Part of a small language model's weights.
Size: 10 layers, width 320, 2 heads of 64, MLP 1280 GELU, vocabulary 16384, 20.3M parameters.
Architecture: LayerNorm before each block, rotary positions, biases, attention and MLP in parallel.
MLP neurons of a small language model. Each row is named by its layer, matrix (up: input weights; down: output weights) and neuron, and shows model dimensions 48-303. Each number is 500 + 40 x the weight over its row's rms, rounded and kept within 0 to 999. Numbers have three digits each.
After each neuron's rows, "fires on" lists the tokens most often at its 100 highest values on Wikipedia text that the model never trained on. A number after a token or word is its count.

L6.up1157:474525513506575564491491488485485513501475493475516485549446484528554519484466509494487483485516498511481514467535479542481538544528511469483505450494500528516543499457469509533503528562545495527537512527462549520484461508520480513486398438500474464471435535521525484456542517493529493486531472563502500529488526461467478442612531450590481538464461463565491470534457528565491602489427528477532441505581490471511468454469499516437466544497429500542498529423485521431543569518496423414517476510499464509512455518552525522498537460495463461508459538528556433456451505474530510463527503407456470566563531464474484455431500500437546547426453515521506506413513485488460461491463485400464543485622465519473558459574506457483503454517525569506468557510542465470541447481540551
L6.down1157:513496445479472472498517464443512484519497491505510565574556499512517564501582489518522595453510513467532545528538446473554501513448522493426530510478488522529498623510501550430527531456468504579429500487518557498475502492569460527490472484517481503432518516508474447515529488567444507592514501476541552515483513389490539450459541513487471481518495422522496473542471536596511460518563497577487445519468495480454552503492526501481415547456451506493509519467534508512502574464463552486557516496541497498457477506505446492524476471476530484463413522476518470564469462465528506504555461515495479415455446413448576461534462438560469562532512478535495464500469538503548452495473496611530471449489505522461566444546513552413542485562435534494455485503424515462533541440557502
fires on: "'" 32, "T" 22, "| " 5, "set" 4

L6.up932:446496467577482524500578512457485493505602456454507452536496502502544521501545509507509490520517522485459494535489490492572543482443532536440515502564496497469507527535473527461485526486516485536447485448413530516493484502516413404510396463554456480520490492485473490521535443446544483513419502484513529464460438468505495511524432519511536501512528515563488489479424441463598550448457524516441443498499484521505497507506490506514507551521449452537516599484508470496520528478590489579496492475478521455472576520433453509490455481413440457447480504527520532534483503534532452511526473447482498479493487533541598525541532471488451458466531454563473504522432486457535434508531506528436531593533479480522485447448524511567511532499420454543487525489529554483429466487397447
L6.down932:498551541510484443455509433465490483558551437488448517501475547495518527512527446525452470544441540575476469550481516475525493510475530459530524582466461537485572508532507583479455552463474482545523454491563467546556448482515534463515519503499473449635502530548474577563654502488470491508490555484547497494497434516483441476443527531507467479455546521422562565440426501478579502484430439416523464461516466442551555488574499517501422464448548492479487470442528513425478498550450503554468545544533491514549475517504493517427473537490506508507503456453548543509520510492438412509519536499504522428563573454460550464527457538536530453508468486475462529481507514536430574475548424517551489476465544486534399429506425536511501493513510483517525463424469469493552555558476504
fires on: "." 33, "200" 8, "199" 7, "172" 5

L7.up101:502562539493522494482594574472512586512536548473594480466511538511551449420493475517493500519406492486477466422518521400517428461488510549469426515515434545497453458522507522475518530475510510506509478530515456483496518509503585482581499466484527534503506541542546468416485483496460499536518517539429417510535600460526417553421422477554545515492490504506440460479435470536515504542526519502508515521477540442455530481504474498454530546445516518553504551467549499556543431474575525477492472510525514559577503476511477519510471526498518447451515491481411483524481486570535532498492419485505454549435483427456487507449515471479529523539511426501406498498396480507506480552494541490570463524471512479542502551525455535509520478469437459531485482528540477476472538469546408
L7.down101:575470531475463503492457478494485526496455474546546563526539465498500559481511516445472540537508452559544516511462509499503526511545522494504514492455597502467507456511472484498453538497509505529472595531502440457500511502414532414463495498432530482472509482500494482472456484538467406557496508465503446501456421490467516544489536515457504449481572490482520465528530494597444477492462521459520516433504448511520563582569495493512471555510547505459516526587564479525434445476482472501510459537489555532511500546514475506429522490481563533589448501485546482498501443462581544566495518500495507487523481469489501386453611526488532499491443488516561523470496512447516479442449534426490597474472461526504500542430504482536472511482443519451444512466468445481496534501484538
fires on: "the " 16, "\"" 13, "became " 11, "become " 6, "s " 4, "as " 4

L6.up200:477529515495442505443530407470528486521507552576503402519436402466517488467498508510405579560562474582518503553477519552507453456494506505522437476541520470463461516519457534491495548554439517541532518514445495419541480489523511488511502546474551467565488532457514524506477501425502512531453526497486493547533480506538583485517503439536464443508526539496511532476498527543473520470450478489443471526547520464451514533567549500486505487543512533481424507463436536578543471473496467503470598461606486516493456516490490476525598482482447453533502515439540508433479422487492527490543536563539466484466487515446590494496476542487540527500496563469519475482583444463500473595500526586462429482523479494500503495445534546511540534459546427506459500450559486479462456480505538
L6.down200:461508408540401465513476480525507475530502370618448475461470542548446434551452484550533573532444523546506517515514466509506488495486567483498490503568480508507490476545550453503545435513508476527502494541485530441495483568454518486484457519487510467527489551547510450462539523447574484507505489463486474437598569559491540484487501474532513476454454506515460514510529575503519559440523488537511531472518531491504457557452522493478540536497517489505425553542506503508503523494487471521448495564525483505528433516466558476518547540487502535565434568533482538469473440464559558428543499498493571410512518498481445404513561489478505546484492497479455478491524506525490440462534539540542480519550406496426467484519493557504496528530472467504473476550538462580454482463491491
fires on: "A" 30, "$" 11, "over " 8, "about " 8, "Level " 5

L6.up1013:501480409587467464558497499491532471514521468535553494433459514431511511538520473476543506511524480463441512427593442483458470506469432478490436480483456449496509504507489528454420543474500466511470482534461507479484459529531473424545508523556530540540371457504537482449468518484532442511494431464489467549440493499468463494511495474476510375528539486492535401461472509493436480503436560499469526504504457513439429520490583433574507454523552481530555558565504548521545484512507514482484490557579521490457535528549443500399517545568486501559476483496551555473481484423559463493542444495448524505523544470478498514489445462505557551541458441441541561522455503482511502550491516530627508468454470507485474464485462497528497501463561586527502494478435523483503510507529454
L6.down1013:598475615518469539481484475562514509455497465410467527507477493523453502503504550579482504441542494523536528568560484397543492503448475478459459536529503505504512454523524478480545487453541543549589513566523462491517529437452512452495548422473529549462545537483508534498579437502587546413510476509461529463559460539484553523487539522511569512459528487501427541472473560523489440560453466496482513540459548496554494464506493532514502475520445494492498441397566493505490533488456497490536445450444513523505573475472508506521503562522487474404526462522438437441529517499485473563440543465562540548436578552507462458436565439492525546480485495519514523450552454465521419450478505488503464516504435463533484445507499545467456524502498577557503503524539512485460510562485427
fires on: "that " 18, "and " 16, "which " 12, "it " 11, "(" 7, "worked " 6

L4.up259:442522494561512407542504580522491486528462497495453515496487525488435567496484500582492551545514418490483455447437413522513527485506506513499493534483564577488498571559498572413491561476489521429503482503502497446596506479467498533544600499488479482497426489477517468460485478514513505483525507557495524592469480496464431479487479492487531517551435521560540507451546501478425611530484518523513481449570423540510493521601449569503513481463438554443438534547452564493490498532554465474512533418519503487510520444457514511495481473501499480481454504515503475517537507466477503483530484411486467605494466462428508472499446562455556499503486455538488585500497494474525565533473555497523532483544450503457436484488452490444446453469451553480494517599441519573518477578522518
L4.down259:508518490464482536541426468443510471453452536525493563466554583426478507498487453489520505461547516420438575584496468501541522540544501489471416517487498429483447677515516482521498538529470514533532482567492531466502459434560453501590514462520536541505520456439539518542526510568520458471423513529453491487523447518490452475465491503588467484515410480471499507467437514505525512463493493539557519477476524500454443497522536549458501479450490506478501497475519499519507553452518485497538478511475566457446552484579494411485543460460469544461524478493484480551513546497487493493495462524462515556503616489518527522495534437582469451482530474513504528484520540499548555544558521479511525468475468498451476487492459468462524513459554449580554571534511501461469604471556494
fires on: "| " 22, ", " 22, "& " 7, "in " 7, "(" 5, "and " 5

L4.up35:494478529472552504497496473517541504477452492463541516511554428534429506550552432538562558484533469476446457451451468490528527517497495465526468515474508574449470498530582563522537482507576542456442501580541514493487444506502582441502528483485530526550551511449466470492569464468486514495497523578477540463522391546490526454496544503428581545515520492478476509516559538508437532496440442542533505529433519534494497569522527508482485531474472531466489497475485486553533478515461434559430506411512540476597442488540546476426518521537457488500449441568479451497498526507491546564522539515498489474450507519473500454516507511469496515463545483489538476564433475451484470467537537425493563378485497581494482477540498505522593529464430392448540553532533468450519486461511534
L4.down35:555511490509498467529575525509429576475526542518495556503510524507477503437509436466501510481496432519548470494537522487478450492461468516503510575517535490437493420507405486526519445595491553569483576451467527487538527519544493515429571557487506558477537498497486467515532551499533464508575429516490515451496576471476462554506515568527498502546550456450467503450502512492495500486440451484442419506474497489486421485514522536575575451501450542549542545459570437485454449485534523458442501452505550515505488531488417490507477520526510507539572499577425468451457515492505462558455517442517498522511499478509518457464443516417433525466506433448471520508473493503489475540471458470519475507489561566453506429501554557524586539538534456473491543502492480557539527525563464
fires on: "as " 16, "As " 12, "N" 9, "at " 6, "Th" 5, "qu" 4

L7.up682:521486476542481473540473423478550545499519565432501473541480480510426453491425512494527474494586535490466484491510384520475470521519454496452479493542462515510514512597420545574577462521505457467421519472560511486468506523532509492468441471588535513526505461505449447462458556531536399505453508461374476530495453456474522475514513513485441465415511522506527483517520475523501501491536432563443479435454499423519465540519524530601416506523476530559457511522461467440515503525507466498499503491513492513511512490475449517507461548525502497502512464452569444472499542516535497532435453520499549584488570501503472522534467545465509522503476534474545486505494568559507537510589481490508474526519485525473539517517453510492478555454495548433568426505510456508483545487623453
L7.down682:511470480497447547512487504524540536512511528525459460515517501520511493489535504496524472482521492501587446492462539439478543480511557495450506493518524467496485456520488498453539462551513492512472524499555502466457477455505557572447535461541513524489524454491461506494523499475528505564459500451529529485471559542418555520484492560531549519497478499444514500569470450510510547516554520458505514520559586523414474469531464504474527405462515583448497448541500466477531557479528556448439426446403523508487542488526447488531478477524567512444418496475530560472522487462421470503621535514523468479480467523496527505450568453582504539524544466477468534483530491465463575507478475479452550543535492579531533549467452504511440505506493532511491579511464462577488445452453468
fires on: "which " 37, "that " 36, "| " 4, "I" 4

L4.up474:492490468507552446420519502464485463482466476422590499552495516529474467503539433430475487568482500475545434504495546466547517511427491525564498567440527516571520499520448504537518543446536511500506459533478466547465478450528506400494544484519504516481536520486501487488433490494482545510476560561533496436514484467516536443469515559548559472433558441491512462493425561488454535545471483477507447549551490547498497471467488470533584470537497522549518411524453551604531543544480523543476497503491501495488500531509483461494461518539515528410506486479528463475464523434472483437523443593540411421523470524493440503515434509529549512427528514564552510492542478537491467552505496475601530618504526496501507520495505453486462481484471504561496498543546492487504500487454531
L4.down474:508553495477472429436510453600497524495483459463514427497475472517443492480497479482468445541457516557535533485492494488504526466483546491509457550519503484491533471470555526525468607491518542439522507551514473503492547540462521521482501480504502492452541558497475414492484502452553585425468621487528424532534532493509589460501512532473564487475471420517474607583518501490504574516532450516449534550522565542515560508501512503550453436501447518481481410498490467541489445452535503480463520516542448494482490492529475563455432505466457508478477432460467442458467530508492438523461456617481452405526464481478460531467440503482455459453460513536564521513470453534542486517521529536569539566482557486530429445478549527504526472507506480505487588447507480544534482483515536
fires on: "W" 18, "rec" 12, "le" 11, "on " 11, "se" 7

L6.up226:488471532452520540515474472513547497473554488530565578509452480435425463576513478496529588545514489511529465459442553530465514512550567497507501499436537457494536557461475545481443533520509429457441526467463502490483534489476494536476437478416500579467565524570431514551494496540537492569522537509478445502481402490539532401465523499520474490458549431543490499509517446513526498464503536464422525518490527586467446543493535477546473516489529479511531540517458456516459431504532460507492455504485519496599458491492486511481526577494551493495527491514426549524417456441467454508446552516535553502464456472399541471431491555487562483459491540540509514526482485487536529474486448468508480581550538483463544515463485592531522527536483437526530568481417439505505471486488506
L6.down226:476492438516404460437488533479520591553546517571582519456473453460464454499454504500546440512499516496487479490466494480557461526496468461443522532494508495448472555506544485555569491545498479511530508504467496497590476514515473520502517496448557584466476511467502483518488492527563423571511522465532488506466531489448466580583542472468467520477418568446499491439571520522488593535490506449466528545509543469496524620435505506523529467559531510493397454467466458484516521464543470490490536476494510477483479473538485598521483529457473476482527494612504465486517415463420527511463558466492503536420474542440472420521472413517507502473483535408511426485549592591539502492514475551537452557523453442502535501526545483530554470524424548495493520525505512535491493535509498
fires on: "at " 29, "Z" 14, "At " 10, "Th" 7, "is" 5

L7.up657:555545482585445492410476500492535493513504478600468547383512488552456573536551445579474555485541500428505531519545531565480483460530481529540524574499499576506490537501470481499527544540512471497442462428527530439475453469483488481527529460499495481480538476608555496513455475526516501482512465490502503454463540580548574447497554469477535489494404485500477543486444407502568505463540454451517451425513423505512483560487513530516504463438501536481507473542476484498512520433434487591485509491489553494468495441473518606528490482504493529519499512518512561519452486479455486534521525497579538554503561422530454515458469526523541465480517451554455534515432524478486569536498466595458498488545468429411528541499484493490527454496488528456476478522517487473477481472484466
L7.down657:479510444476529463490473469555497529525441475448469491514535546511598537518444536478504443515470528518557437548517469592531529500484497471564527531418537503441442570522500475489534477457514479470431499499476438532554466524410453491455546530492560493448470511495496519493499430527514477477464520467593463447546496507462580557469463496514527577507428559480531538511547513448461476515552511492545496462581528493519514490546473486547559505486491474493518523493517535445439536489505528501612550513500493495491425505463482507487480524480508447450492497495508439543595374480487470502519529523456500653516621531480525579494527451500477438485442444438446509475515498489511565472550475516526518511557518467508484486511523541511473492502579542513484486487528467478451552524514454
fires on: "| " 31, "and " 25, "- " 4

L4.up334:529522406516469537453548489507571515538537435483420438467560567570523550443525423525495557517518505473537532565490480489497547480429417504508479463507477506493448474553505516426527481537463485520531459486507522478483485573508451526522444500570567436488478498565476465512523459463496525507569564453528506536531448532565483484510460526492552421468519495454487518558484511469518511440456562530395525497455432515548509484446532502560454479500532484518475530462455412475496497502486475457464502504568482530558475513469507614592551497606505482502488475484501519484578515498468566421489498479515501506545435454549449500510500490512524475490442513496516545508509471513562461472557506515519468498529521481441432546414470455489545508570604582489482426419571520479428517552459543
L4.down334:566470497479427543522465471468498485547484487495458500509527477524476530521556477530534543534469519505476587505493484534481433487445525470581448539518498466530468465534548502481570500442439448530545480482498528544542469505522476526468496486493597512478484470492450463523509475456505528531453539513471509546576523539493490513569550546561489505503459479483449473511513473567537532467467483521426489502451477527479454525447452452487458466527466464600482543467464545475512454448460528474483503507495508459509508494553490581497462610493601485564584487508530553510484553478521513450490397482508524427499500486502442456555540426546507532498431486554528432501540463525497453521549407470567526507445530531496520486506479431482429485534489496420521440450546509492526553447464451
fires on: "in" 13, "ani" 10, "e" 9, "id" 7, "i" 6, "bi" 5

L6.up894:536528468463568443503526544443545531558569464499436579484533522502482485507491467500528500514531484535485505457516525496548492526509517542494526521564568525500435470532446523525443439543494528496501501522400468526565477484517564529476471547508472609493470556473517512518506511472501497468529437547397532498494493458501552541472584519557450614446495560422436530556493530550504460499454449483511515527496499558475499553528494493480544485530549499511544583466525471515547465500490432411464589471506519525460484482495482555528508522462503491505503463484538474487464477453455545497473511485489498585509456503544508485453468394420539519506516492473539586502513459493514426599561500490458523529540452534431506370446513524509471531477536480491464547423569496468495522513439491
L6.down894:490470521422545457525443502478451473477450544551440537489471483546549499481512532461484547476493430486527399529511572505533609523547513457438476457557527529505600498463476503471453548559508475546511552562504443506493538447569537521537436501439491582474520563432506567540465503575385523543523486524478453446498487553500461501510542505542507565435426523404470505541510523459488512525481502512551482452487503483513535492475536505468545475514512434509585462520587508515523510496518472517454516491567520531451475444540467491591509507497509451554536515455495464451547497564520554473511534535451449494467500473530495496511440527555521492486523468534500480531494558480554470496492453505454434501500405519547516474507459492584533465484423527530346480494544457465508511476596515
fires on: "T" 48, "Sh" 10, "us " 9, "K" 5, ". " 4

L4.up209:554559488518551526503459495485527562478468460526468486452516530473507418548538520506501477470505505597494539536444480516560504548570478508613542476478495490506487434558519457521479542501564533494519596512503415562476498535408529513502457467505523511553486477452455504540414516504503548464513489502468487425432474532506451415507506480544475479485561513492528491519552422431481583521505503490441512519572421470441460553482549462519557524466466516467525592457530511481548565426543573451518472526525471437537507425438595568463454472462500507513485496566446511464538487476495525528529519528432449524502537470502457514516554573548549506505504474530481537447496451498479563493511525395480545502506494466514503512513545444454459475524487485567462511479544446472466457475543475
L4.down209:524486521500498523486471485433516523478486473436460481513441536527520542467468513453491550502515483488501477493527523512546568494525501551506497518565532429447498401503505546476487485501468496497398510587433502504539483560471485459600498452452491604518571519515450525518467441487487511564474513505501476563508480502548562428555474556531508508560466574519545512492526541562489443448491484502471497555436563519501490506405456502501462534569503513528519452452495510421536476480472426501499508610458502555448372432456429501466451494460458520467577494481533481498460441447441472517466498499487455423522537529491488493546497498446470472451487504409572465527519465492455538509536539588418503509599485478464457468551496493520503479454451541473572497536492510512539470534468508
fires on: "the " 39, "| " 9, "0" 7, "'" 6

L7.up906:585532517504459527533544509558568502497545515561452462511482503475464504480483502448500517558468545522589484509481519534570507502472569445498525470511488446483500496518528536486504517465579456532516486528516533500578487503497566465480496576452483528490529559479526485492474542477557527490521461466474485467517507557466534533484534489502533504475487530555584470490448481543521445420539466505458486470462514575410487424480553474409497496523544477449481503467461555532533503514502505477548517461558509475419472517562519550521407398490500480502474525456556465473543512404531579409492423472475475542455517572506492609461496501385554490473518549492549476519538478440450533487455489579502414457431494558504521514508520507418463453541533497546527499502481473514492485520475546
L7.down906:495499531524476488558512526463522503464491514491507554414500474483461485502538539598545547463550481537534485506513513555500496472455393488394505493512417515522496454545497486572409539495499500499496447491517551523488571440541495440471509454469411505534519493475540437583499479422446481540473505520531501540492490509528455439524558462554541471488542580458491534505538430535494546546514515494560440458503508531517477523529499487412499366559451524478507398479568522523541544512561523525562521511518456541493525491450471443485550472505538463501495507423468561507408503469523455426583474513492446504483531528493536474506497526439505543557551441496528460548496426475454570526552508508538503487521515460499504528526542494445458516463520466517429480499527471422493548410501548
fires on: "| " 26, ": " 13, "$" 12, "over " 7

L4.up527:511500496483501513466537509506499550546396498475523488482391563490483441463514502559537497514557553546433531439506467558551513497586458476512548482480482610495536527484521542475446538508461546489535499526466496462518409518577542474413515559525637495521474509402491510500550531456497448427509485532512538511433474488511395487540501518489456505534471520517532413510479500508514506506492461417490466464458481501561493442514554470558552423450563529519652535501565501449483457544440457559549604542466440533422484414449491476525479484518450594463531505451518506435513505462479509562514495419508509525499485518460485510489511527466518462456464439486509487528511492440454503499554491513481484536515465432491528486529509500517527542482444577514541469512485493437513451465459484
L4.down527:503448507519480604512513490406492478552517467499537460547537402491533482532482546481556429542474480522565561530447470451490508464497572486519558397522508457381538485568496474524520500443461516561427451443498525478476521509463503526472512508448489543449431476477591433439585459497580465519502427520493549503532517506502482501431445511452495490451455500485509508491446573522454497528539450496519456543471516548521492534534591456439531518583535471479515499529426439492514525506496520575513465532478422482446461461502540433496528503551517464505518500572483468484508535531513530437521512514494477510523458459512444484503475491549489456536451605576533495525541450491488546567422548524512480508510507488544536535511431470563553541522524489471516519541493445510518549589450522
fires on: "201" 18, "199" 11, "200" 10, "191" 10, "202" 10

L7.up576:478454502475452492527498472508511566515526473465477474480450537488461539425488463482553517560522446458561527570515445548430496480475525474517453500545478434531572469474544466472618524526534561483461526491477538565434541515505554425544423533539532493547508492417501505507469454486491464478443483590525510489443499511484509545530512551468588473516543488498474448498454514528416524537463479460494517510514553526551489506476452562503503413538481584460531472547485601564525504538483480423536535463495469402478484554506494484498489477420496489527479514449521472495415589485483442471516472479497459458522480543470472515472514502487538449472469491450477449514538518457558525545507514455465455588532515587540528480446495480479477513427473513454538514530525493529519482509558532
L7.down576:533477535554555483454531460556475496462470492472462502444478502466545560540444518487487501465454504462473535607521525488542511511469528570500532482479521561514445542463523538418491535535507453432469472451505548459501508434459442556465503456449496550484470517502483496492457486498567476557489512571463535531533561408506486542563570520448457531417466490522502463493506538483506513494504479495545571434553494473426475481489529529538570509499557462457490488516522440540539547519587519533509471510471530582487500493487512498517522480490468394547521451498537482465497528505504478457500515492546435415450445525528518518521502492544487482494496472558488577443508534447433491454525498454533534467541492480522365514543490556531460515473584504485522467610504472503497503501494541
fires on: "H" 57, "W" 19, "h" 15

L4.up190:563501513480534487478505458443443522595483472453520529527536444491479442495522463586444511534537489461510502472512450624552389442499533430530481515521416505538501505528526537538463492519521525433508475512445517493480526519473440459513476486483544560442473505485494510482486442536577471469499402546457490501411522514501495490546436528498551521515461502462545450437533582479492559502487508461441525541508480437432527513533517487484523494542477488423474557482466474538456452468495542540491503489513489524505428420515480456549470462423481587499576484525570555468521502532541460518557535431482503542555503420504531532474581492512528520490536450483484487532490490522542527497498454529479531535461479497543558531508432469490506503497504501563539453480457540535503563453469506
L4.down190:467486521549442504505476533439544501531524510457478473540447453525504491479492570537539441483550473517511585446521541518487477533528526515528493545520494483498446485463514464465477539504452526471436487520442537446561453460506472462477490495519506464460463590561496475518495542496490522538519538483482475471514480442437500497501462518500507605501541523528513507490462456497491478445490491458466455436555491527498463505464461520558466482479432523579572457573536534478507474476533460475509485478521446477485519560479447523515576518497572447562501521447550502458480526533527485453418555574469565560480554613495532545483537445444466482452473451496547564531490539492405499567431515479462562472497520496447523462543558520480488462359435453455560499489470558481506489597471520
fires on: "200" 17, "201" 15, "199" 9, "= " 8, "(" 8, "\"" 8

L6.up848:475457526534495485513453501446550485517541510432495507586536516511511533430530445576507496455464466547547519493480486517546492554514542466590582541461586518508472565540547516502477477418555558449535552490429480434527510545465474454572449452520404532488526560509497500454453529484492494495480442527482485526527468442493445458557436521522492488523506496462502509514486564466440512445558529518459462457504472533478564541546506449517432478489452498570484502474413468530499542522484482474480409464468515469478465536522512470562471491518549405563446450522484521478542495501483521467578499504522457502493464523531553412451486466537551587491564461449497460524462542499489466517535469466549495508438511434522500542382543537477544521524466533530449507583549546451529495520543514
L6.down848:504575460477494593527466462480431440558497537508468518524479441497460458485502464548495518480572519512580515481524521452487483505459496507505477476531469472459495565499502477504529566560494492514422511450495471463469503506472614529499474491491521607497505396519543583508494484507532485470479485455519552519493557505478473470517411494541471529514502494514516489571474549542494510546478501504498445460449503432510473496531519535505473474456528516487454596474485554406563530467466496419533497511548472472427501498550507527496552454661484499459489520512514431434513470496487464449541529425508512461539505499398553431511532489458464403517509508570514494489485379544525544467551575457562449511497469576599547491528556503518478503520490506484492512513524470523529527489494409
fires on: "| " 84, "(" 7, "to " 4

L7.up772:577522463523543473478493490486450444562493510496535469524465483463523462555542501486523504513540508473513524461454588507433463490487533529502537518526477510518502490504579531545487525551468454408492482523544493553516476480487503502500415440513497437525504478501448518582500456540498479515513512482573472548450499593511542490534468488543520420516562425504500444594485452441499503503468580500578405496499483459527453493504473503515494458543530421563571487470411481489507451554462523426508524413586478519515498543547429548511512523489467446449493508545502438533564520476461509518482507490479435506500556479525490540515533498553593513418503387537507526446481472522515551551495450427507476532552511469491469452462472456541520481444508438564521475570507472500522504464468518
L7.down772:476529536481502475509498482493452517473484429499465522517462518514546597491490419521473528505489503479468454534597476483457491511464513444529493548558537471529499425477446562439448534485522519508516521552513489485478559495575530474511476517483520492528411523492548484452571476465485497541530513460516483500526461449479485469511539499490450466464584506499483481538427477456575508515475513469548486525520570456478464506507484427534475444511471481501641500483507482507520554495523473472475541538488521437469579510538578498587525485475510465446491491438501521477499474591531469559458450511510460430499599530477504600529550442519493449531529477521507472504476529511441486482429486517434398466543560417451446515490431534466548518484426544496601525537470505486539553491534525
fires on: "." 39, "200" 10, "km" 8, "201" 7, "mi" 4

L7.up468:503574546499544518476549490473490510513486480478579449471472480534499532450396469495492541430419465424465518460505439453406507525553455501505497490494486538474519478493495468428511541512545570515526604448541488529443481487489511418580518578516507510488499494480532556499572509355523546531497510494465510517569409482510512512529544454476532466434542553499502522565484507504460521569536448512537472533531571428527525481476423469462476458546575494500531531502451483522480413560516486492545523469454538457518512461511498519472541484482528567470481501544553498502624466530485481412549529460459531515583521550502519512502522515542526495459491446561503431445476562503518589487500497525395488482530485493577549512494412514518480521481505437466457568505493514520575510494480479
L7.down468:496543475537504556436530531452430472451492428495483476516434475465554514526543550551547505586457558566475410498499604460539476482469441500535503516552543492512441492420543476467483492470500492531496445464541492465472545515477516476539526562499534564482505482561504521431465448483483538546555517465517465503437492526533526450484586560505442538444551478490488450488543511544513534508428522568541495491443513475511461570542522474476513515446534537458560496508432541434536478504535490470501460484517440481527495498446586500490493454514588517462496478418590514528517503505582469540470557476526531425477489482533510487545471455481528584582506467441510488444544514528526481572535466463470479531465570453493440498485505541541534510516465489414454509474450418509504536502460466
fires on: "S" 33, "L" 24, "Bal" 8

L6.up859:591533541511493451463471495426448479564466488495547561524418497493573557491502466556513497496584518491431521494472546543443448516487468442543562467510475529542497511627520513503473446504440458433474474491476387497549522506493503503518520439482530509471481575478539490470509519495480527530519521544497476536490532489517507482461489511491466496487487505533481434530551444554536556406513473494438491520479511495561547541579511409517526548529510556530535466510478451567462457519512561495560562469612434425485507513526539488543491395492485485415510496496532444565506461512550495496493494512508538485490451456525527505508524515487537555540437410496475569446481457519525506491553477443500499541532515530482498472488487409416570525445513512569516515520476523472461479473522507
L6.down859:464478481516549512453530397518411468510529507513467540461439508523497523474470544516506457494479499457464554464462577558608495504523449508484526432528533528455520624445484530475449514511477519486549504491524398526542452558586520539511426456434472447517510487494503548546518539550513474480478503526552499524572510556535453491513448496466540408534523498498526484462509481584407450446441457498542505491508548560499455563508475489464451497533494512449479545547513486491488513492481461496451485477544477449514506513473527546414520541498520473537569515520479355464549401505479538492470498573541563485526516484532488469491423512453562446530525479480484423544481530439523532514499501498453412543580518519519501476509427432525504500523483535513528525480429490429487589534522485
fires on: "200" 36, "201" 16, "199" 9, "z" 6, "ak" 4, "bek" 4

L7.up32:453578510544525506499540560494516526481542518443490455502491474570514499515461532520509508505483485541478529506508542586506514512496529467468521459451462480527538489554523565599509435532516454458411527501461576542519503500564423536521478552499494552500511501407488491490418512479517437498541470570544507547525503508515540477548422432515670474504503506517474511476483516570438440495480482530485496491508525567539456522435416490547488499599450437565439454501536481497478485503447540480507510455566412463503510549515526479421410427525480529468526462499505468551495538481543530566485516486460525525437519548499512553515515468404537458470544435478534531493527496492428433560421513476489541475519528483490540481479565506510486526467483463477474506502494477522573469549497439
L7.down32:536481491580516497437531564477517480449491507482535519477582585473505461499487488460503482464512484535530481498467460519439518502503477517531446538508495516495471433473588507424428524581517548491533504472435404523506543487469496486456469539531554454505609534536528547443499547460478476484445531465499578577553479547387462415504522492533513499545493428509465450505522506506485543499541430487437513562469509579568524493527537625495505502529451503412483488455464508457488552443541527512484520554504582508483470505517535487511540444501484485477477538530471510540481462458532509465512501478487468550532531436407517520445546454527448565540502510513430487495525442466434530528529555561480539542509502556512522427503554496526492436510526448519571438470512471526527536550556462
fires on: "f" 23, "n" 8, "N" 7, "Th" 5, "St" 5, "-" 5

L7.up847:539499493535473488499561518430500544530467442517515498439426537573509444498508471518506492551454461477595451561501473481542474467454555489491490468477587511514451487511513524462423491521456453487461478496475538513471489491530500512526457543531500540406436481511470490487529555572476505464584559523496486542522557466513498447521462457464510493447533579480517415542499477488488469548406507521440501546501519560450485505514430543527470530581579470471491482493444457432499529467518529578482506507485522421491552496498513448446461542526482463520439482498533489495566503478470546461477536576526505518457530531537524427387550485494509504465555464553507548537465510443484403538521441462541376510542530499441527509556509547562557576498560504471430472534551560530560425419576490
L7.down847:501427558507442491528510405505480491436496456466471530495520442377464537534452515525448483501532459475518536548554541492475474538438527549572465475503478599468514431561476494536451513462455539476504550543429520481478504512553556480493490487453553575496500508456509475452405512486464474471442462529481442566545494508579528551514557447439493608526468526502478486519586498485456523476514522509545482497416508509539529468555446442497487456440514430539459521515480551503515468535550496408515534482486509536457492520463488525620474481494480490585526529482538454494494504490485524468532557537529512535433532512545427420529539518452554474516531451472518528477549537536475505491431502557488460475466478500545496476499520515470484561442511490499489488520511497513520443533533531
fires on: "K" 27, "O" 20, "I" 7, "Be" 6, "T" 4, "Th" 4

L7.up680:534537546533511472491498496548584551516503476456474476460502509439503457440534457518477558547551498483504499503477530534439507513553493434480481529410483586460462521547498523467536490538473498512432554553522428539514481541473496479525489460485578447505522497468492522464554500466447438510525502520464474434418498549522505506467487521515563467564403510508528545504500453501506581583509544482524510487576547503524540416506476493458434481577549469477558530477533495480512446552512484518480473489532541547556488494519475429531533487548475490570471465545494524421627523532496504480515534478500553522535505494488459533524477560533546474444435442569503541461489514432506461490431478496505442486507569465533445557525471491509570462470530487464495454615513500536490422486512487
L7.down680:434451551474488511479539483495426475510531468506477541495482458522527568545472498533428521496475461479549491559472519514513490482471523522473574482426493469510540549433492490505448504571569483534441406499562533540588442460533483453510544468540517540566491484559523514515463547515535545463535516468517468529555482517450458471467541486496489576469337527535478515515515561455482469524509442523455544529458453469475553508475546518527437442528502531471488477483534507467467472477554510542520548503430454517477529485541523437542456480569456443457519553495543508595483455511462510475532478461434436506517472475490497492502483451567465500455544552459488452517462458531538531443549474476543540524500504474482565502596513564434543587502491559490404501471512459523487551517485534
fires on: "The " 20, "\"" 18, "Bal" 16, "the " 5, "My " 4